Weights of a small transformer language model.
Training: a variant of Adam for these matrices, 491M tokens.
MLP neurons of a small language model. Each row is named by its layer, matrix (up: input weights; down: output weights) and neuron, and shows model dimensions 32-127. Each number is 128 + 24 x the weight over its row's rms, rounded and kept within 0 to 255.
After each neuron's rows, "fires on" lists the tokens most often at its 100 highest values on Wikipedia text that the model never trained on; "raises" lists the tokens whose logits its output raises most directly, leaving later layers aside.

L7.up1078 [133 119 149 125 121 170 134 143 145 101 103 141  97 122  88 101 145 117 105 111 128 133  50 125 129 144 115  87 106 112  88 129 107 122  80 121 162 123  87  58  97 151 130 145 121 125 107 153 108 162 134 118 119 144  81 106 144  93 142 164 168 109 129 137 127 132  96 122 133 131 151 148 133 124 142 149 109 161 105 111 186 153 110 141 144 164 126 154 114 102 161  97 159 138 112 146]
L7.down1078 [143 133 140 121 142  78 152 129 150 144  98 111 136 127 122 124 144 131 113 107 167 116 135 114 119 151 105 153 120 106 143  82 133 161 130 133  96 132 107 142 115  88  96 140 146 130  77 176 139 135 109 130 119 106 149 120 124 149 108 101 122 105 140 143  69 103 122  98 129 138 112 138 112  85  95 136 149 128  85 150 114 123 111 150 117 127 173 145 104 137 152 107  94 153 114 101]
fires on: "s", "/", "ed", "ry", "ateg", "ing"
raises: "or", "ement", "ent", "ent.", "ible"

L2.up728 [115 166 146 161 101 174 122  94 138 143 103 110  91 109 112 165 138 127 143 129 139 102 132 155 111 156 156 149 123 110 134 138 103 114 108  86 133  98 130 117 104 127 157 147 153 155 150 134 126  89 131 119 103 184 131 132 161 146 127  59 115 106  85 115 109  72 101 179 121 144 124 146 145  94 148 133 127 129 114 126 107 122 153 127 100 118 113 148 151 125 112 141 110 112 146 145]
L2.down728 [134 104 116 116 159 149 142 126 101 123 114 139 155 138 124 101 155 186 120 114 111 146 103 153 114 131 154 115 101  93 100 110 159  89 142 118 114 106 144 125 101 163 168 176 141 159 142 114  90 136 114 145 141  87 123 124 116 144  96  93 115 142 122 100 101 139 161 110 169 104 195 145 134 140 165 143 107 101 109 151 104  84 100 136  80 119 153 149 126 110 138 129 103 128 136 151]
fires on: " produc", " writ", " perform", " appear", "writ", " carry"
raises: "ing", "er's", "ing with", "ing,", "ing and"

L6.up1400 [152 135 167 147 158 181 111 145 114 159 130 170 148  93 138  93 111 121 140 116 123 134 157 108 127 135 114 149 107 118 128 117 140 156 160 106 148 121 115 106 130 132 157 142 120 117 103 132 161 129 114 110 135 117 139  50 125 149  96 140 144 120 114 112 157 114 128 138 130 159 122 127 131 134 125 122 131 134 131 118 138 111  76 116 153 114 122 174  85 146 170 151 182 123 160 122]
L6.down1400 [137 126 126 143 120 143 163 154 116 153 125 144 147 121 109 143 171 101 111 143 174 109 118 134 142 135  78 156 127 125 148 120 141 143 166 126 126 158 145 154 105 109  82 127 141 163 113 166 114 138 118 135 153 112 112 140 122 137 131 111  64 161 159 111 120 134 133 152 119 120 160 158 124 137 129 122 121  61 148 139  59 126 121 146  99 115  89 119 118 158 111 157  98 121 140 116]
fires on: "u", "ic", " Con", "e", "i"
raises: "ely", "ward", "hel", "wards", "hen"

L5.up432 [145 131 123 147 148 161 131  90 115 137 131 116 147 136 150  95 107 143 148  91 155 129 118  87 100 127 114 123 134 143 168 150 109 120  79 140 140 119 163 137 144 122 115  68 115  94 156 128 143 120 101 126 131 140 158 134 136 129 139  70 105 135 118  84 143 101 150 127 108 126 109 142  93 128  89 110 132 145 101 167 117 150 103 123 111  94  85 171 134  97 114  77 126 129 134 145]
L5.down432 [171 152  88 128 130 141 155 107 171 122  87 102 184 130 112 125 157 161 125 106 121 158 122 100 122 158 104 151 142 110 142 127  96 144 146 107 116 161 115 114 136 108 130 125 187 160 124 130 147  91 131 108 152  53 138 127 124 123 195 124 128 108 146 137 126 111  83 128 109 168 160 116  93  93  91 157 155 122 163 138 135 146 157 122 119  92 115 159 112 149 124 126 123 148 119 135]
fires on: "==", "\n\n"
raises: "===", " Records", ")===", "=== ", "VD"

L6.up676 [114 159 151 119 172 149 141 122 137 208 113 148 155 115 154  82 115 151 175  83 152 199 120 147 177 136 114 141 134 127 165 142  79 115 165 153 122 135 128 150 118 128 113 119 134 126 122 131  75 115 143 155 137 135 143 120 112 109 102 106  96 144 107 123 153 149 122 136  96 126 101 157 124 108 143 115 111 119 147 124 109 160  59  88  88 108 126 127 124 108 113  98 161 148 116 117]
L6.down676 [124 152 122 138 135 134 118 133 111 118  97 109 161 145 148 138 104 113 138 119 117 148 137 152  76 202 149 150 143 136 112 112 156 136 132 139 127 131  77  97 189 128  88 102 150 143 147 109 126  87 138 126 180 107 125 130 104 140 107 109 126 163 113 131 121  88 165 112 187  97 149 116 111 122  92 133 156 119 121 139 120 138 122 131 103 111 128 124 122 158 128 138  95 156 110 107]
fires on: "\n\n"
raises: "===", "=== ", "===P", "-", "| A"

L5.up79 [ 93 139 167 166 138 120 137 138 128 151 159 148 133  92  96 156 138 105 171  92 130  99 151  97 134 121 105 134 146 134 122 102  97 155  96 106 127 131 136 138 145 198 154 107 102 155 123 127 118 126 117 126 115 153 156 144 135 120 165  98 102 101 103 125 143 141 117 121 127 130 125 153 129 148 109 112 107 177  98 144 139 149 116 129 128 118 114 131  94 113 116 151 167 102 163 111]
L5.down79 [117  96 121 125 135 142  96 120 115 121 140 156 164 124 143 139 135 135 146 129 157 110 100 157 141 132 123 129 158 160  90 103 119 190 116 131 127 147 132 128 142 171 150 113 128 122 136 108 181 138 129 140 120 150 114 130 119 111 143 101 139 168 117 176 148 138 100 123 171 136 142  79 120 123 130 125 160 100 121 143 180 151 134 102  94 121 132 145  99 132 129  75 114 107 126 122]
fires on: "\n\n", "ug", "og", "uk"
raises: "===", "s===", "iya", "=== ", "===="

L7.up1070 [132 137  97  88 127 115 130 108 133 104 188 126 122  77 137 122 121 113 178 119 170 114 146  96 114 141  60 141 107 145 111 117 115 105 168 112 107 154 134 126  98 112 140 150 138 102 132 107 165 134  84 135 138 142 161 116 142 115 130  80 107 121 109 137 175 117 132 150  93 145 126 117  98 165 108 157 130 147 113 159  80 113 144 175 126 110 143 134 119 110 148 130 142 107 157  95]
L7.down1070 [131 175 151 136 132 116 133  88 158 122 110 133  87 152  98 114 158  99 153 116 150 122 139 110  71  93 131 127 162 109 176 175  95  96 195 139 110  87 134 152 123 138 137 158 136 117 124 141 147 135 125 102 119 165  77 102 125 158 148 147 134 155 159 139 111 126 115 123 100 142 119  97 149 146 122 140 104 145 181 132 142 137 125 138 119 185  67 128 138  94 137 167 124 101 132 151]
fires on: "ug", "l", "ud", " Bl", " bl", "pl"
raises: "ack", "ues", "ood", "ue", "att"

L2.up1454 [152 131 117  97  87 130 152 154 122 139 161 118 106 119 127 152 100 127 133 106  81 152 150 175  94 146 113  93 106 129 134 140 131 125 142 126 125 103 133 111 129 155  89 126 128 138 133  88 113 116 165 135  93 172 105 107 121 106 181 155 122 172 137 113 115  72 184 118 149 141 157 177 168 129 101 129 123 145 131 144 151 149 162 129 138 152  98 145 117 105 126 106 109 125  89 144]
L2.down1454 [134  96 109 103 148 129 156 148 132  86 127 140  98 139 140 147 150 122 143 145 162 124 123  89 131 107 113 140 158 131 123 108 146 166  99 131 127 108  80 179 127 131 176 114 149 192 139 124 141 125 173 112 136  96 129 127 119 113 126 104 129 118 173 137  94 122 132 114 132 104 131  93 130  68 147  98 126 113 141 115 169 134 128  86 144 131 106 148  83 111 134  97 111 114 159 140]
fires on: " there", "It", " There", ", it", " it is", " it"
raises: "by", "of", "go", "fore", "ives"

L6.up307 [112 119 169 109 146 100  85 126 114 105 130 131 174 108 122 134 127 128 144 104 106 143 107 128 166 126  96 160  96 102 125 160 111 109  86 110 108 109  80 119 121 128 151 124 134 129  94 126 163 110 117  84 133 163 150 107 115 121 173 107 147 102 101  98 174 111 134 129 117 110 186 166  74 115 135 103 131 148 126 140 138 138 129 112 147 134 137  98 176 119 186 103 121 118 157 138]
L6.down307 [156 153 104  77 142 119 138 152 149  95 140 158 133 120 103 128 123 114 147 134 158 131 163 106 113 123 144 151 131 126 125 116 207 164 131 160 125 130 137  73 128 104 134 105 116 143 125 151 125 125 106 141 125  95  93 143 121 103 124 134 131 154 131 109 123 151  84 158 140 147 138 146 147 135 159 123 109  84 114 117 134 108 147 166 143 114  93 114 158 134 142 141 150 137  68 164]
fires on: " end", " join", " conclud", " express"
raises: "ang", "ors", "ear", "emic", "urance"

L6.up1061 [124 194 112 118 125 137 105 114 146 164  94 138 102 149  91 166 133 158 157 116 180  99 119  90 118 127 109 155 134 120 136 141 129 159 141 119 138 172 165 102 141 169 128 136 114  99 162 144 150 154  99 122 147 139 128 123 142 131 111 119 127 100 146 130 122 140 171 117 106  96 148 129 128 160 147 134 168 108 154 111 133 149 103 147 120  99 115 120  83 107 128 123 126 139 177 142]
L6.down1061 [ 92 124 103 135 112 111 133  95 149  92 149  93 121  90 112 192 157 131 114 109 147 151 143  54 144 144 158 141 145  96 169 101 118 124  75 129 153 118 122 127 125 174 150 129 128 111 103 153 102 148 105 138 118 139 159 117 145 135 171 155 118 113 123 126 117 124 119 113 108 131 154 106 135 117 140 136 139 120 109 126 155 105  90 129 133  93 108 126 133 144 131 165 120 111 114 120]
fires on: " sc", "sc", " Sc", "c", "p", "Sc"
raises: "ience", "iences", "aly", "her", "ution"

L5.up944 [109 118 124 102 151 151 157 156 159 143 116 130 107 110 130 146 123  91 121 131 106 150 150 120 121 144 140 138 111 109 116 133 157 117  94  98 118 136 147  94 119 121 158 119 147 148 151 143  85 119 133 149 133 134  97 131 114 103 125 141 147 111 147 139 124 110 125 133 129 163 119  95 150 119 124 135 127 177 128 138 113 120  91 143 133 119 119 174  97  84 105 153 148  94 108 115]
L5.down944 [107 151 121 112 167 131 156  97 124  96 157 175 107  86 134 117 146 106 170 175 144 106 101 146 107 111 142 154 120  89 137 104 154  94 100  76  98 119 113 163 125 111 153 175  99 130 122 172 115 102 137 161 122 142 165 106  99 148 109 142 166 138 159 144 119 114 158 125 146 100 100  62 107 145 154  83 138 137 125 127 148 114 161 128 180 157 166 161 120 106 103 146 145 117 115 177]
fires on: " there", " person", " There", ", there", "There", " pract"
raises: "fore", "ly", " where the", " where", "by"

L7.up516 [128 148 185 138 100 115 112  98 178 132 135  90 118 145 101 143  96 101 157 126 110  87 140 144 108 130  52  98 133 205 150 106 164 121 134 139 130 145 124 155 140 150 150 101 141  99 169 114 133 151 144  86  95 123  94  84  79 171 129 106 107 171 117 108 161 104 121 142 127 127 117  98 119 100 131 113 109 145 143 122 131 127 103 110 123 116 127 137 146 117 120 133 130 192 136 143]
L7.down516 [142  98 125 127 115 133 155 144  95 151 111 144 159 172 101 138 124 151 146 132 187 120 158 150 145 112 139 109 134 114 109  87 116 110 148  82 105 102 118 145 112 143 157 104 140 153 141 140 153 138 127 154 144  94 140 175 129 149 119  99 140 113  98 163 124 150 129 123 135 155 104 116  89 126 117 109 145  95  67 156  96 157  92 134 132 120 144 196 130 117 181 142 117 115 128 127]
fires on: "y", " Y", "iy", "ry"
raises: "eh", "ama", "ev", "ah", "ang"

L7.up1232 [124 122 120 176 151 154 146 100 164 175 124 113 144 151 174  94 143  70 143  92 164 128 154 115  94 130 104 102 112  95 162 140 111 135 133 119 125 137 116 155 139 134 125 105 169 161 128 107 178 115 158 144 129 163 103 139 118 142 126  73  79 148  77 105 166  84  73  87  95 119 153 128 125 156  79 165 150 168 137 145 137 176  84 169 127 102 106 152 156  92 138 127 111 150 136 142]
L7.down1232 [144 121 132 173 155 165 176 122 136 127 107 152 177 159 159  75  97 118 146 129 106 130  90 130 127 142 137 105  81 145 140 150 103 140 136 113 136 119  74 166 124 126 125 152 140 160 124 123 139  84 135 140 168 114 120 102 156 140 137 125 145 133 106 143 150 111 144  80 100 146 164 115 146 114 108 138 161 142 118 102 131 105 117 156 156 144 149 154 147 103 116  76 138 143 150 139]
fires on: "\n\n"
raises: "==", "===", "s===", "==P", "===="

L7.up1033 [123 126 111 117 133 101 127 106 100 118 103 166 143 128 150 156  97 120 119 135 118 135 134 167 133 148 105 149  92 168 146 132 102 116 141 128 166 117 123 140 147 130 139 134 125 152 172 106  81 108  74  80 137 137 106 156 132 150 156 118 110 108 150 146 118 125 119 167 114 118 112 151 135 120 124 176 108 160 140  84 112 143 125 134 109 144  77 121  83 124 123 131 130 121 106 117]
L7.down1033 [115 144 124 168 172 105  89 117 137 145  96 114 167 162 106  99 155 173 148 131 149 148 167 130  80 134 154 123 111 127 144 127 134 203 131 155 126  78  92 143 135 109 126  95 161 104 133 125 158 125 113 101 161  71 150 129 140 136 132 175 111 137 167 149 115 119 116 123  71 138 128 122 115 117 106 134 120 114 135 129 150 151 133 128 142  99 142 121  87 123 175 145 167 144 127  82]
fires on: "\n", "\n\n", "."
raises: "\n\n", "===S", "===C", "===", "===F"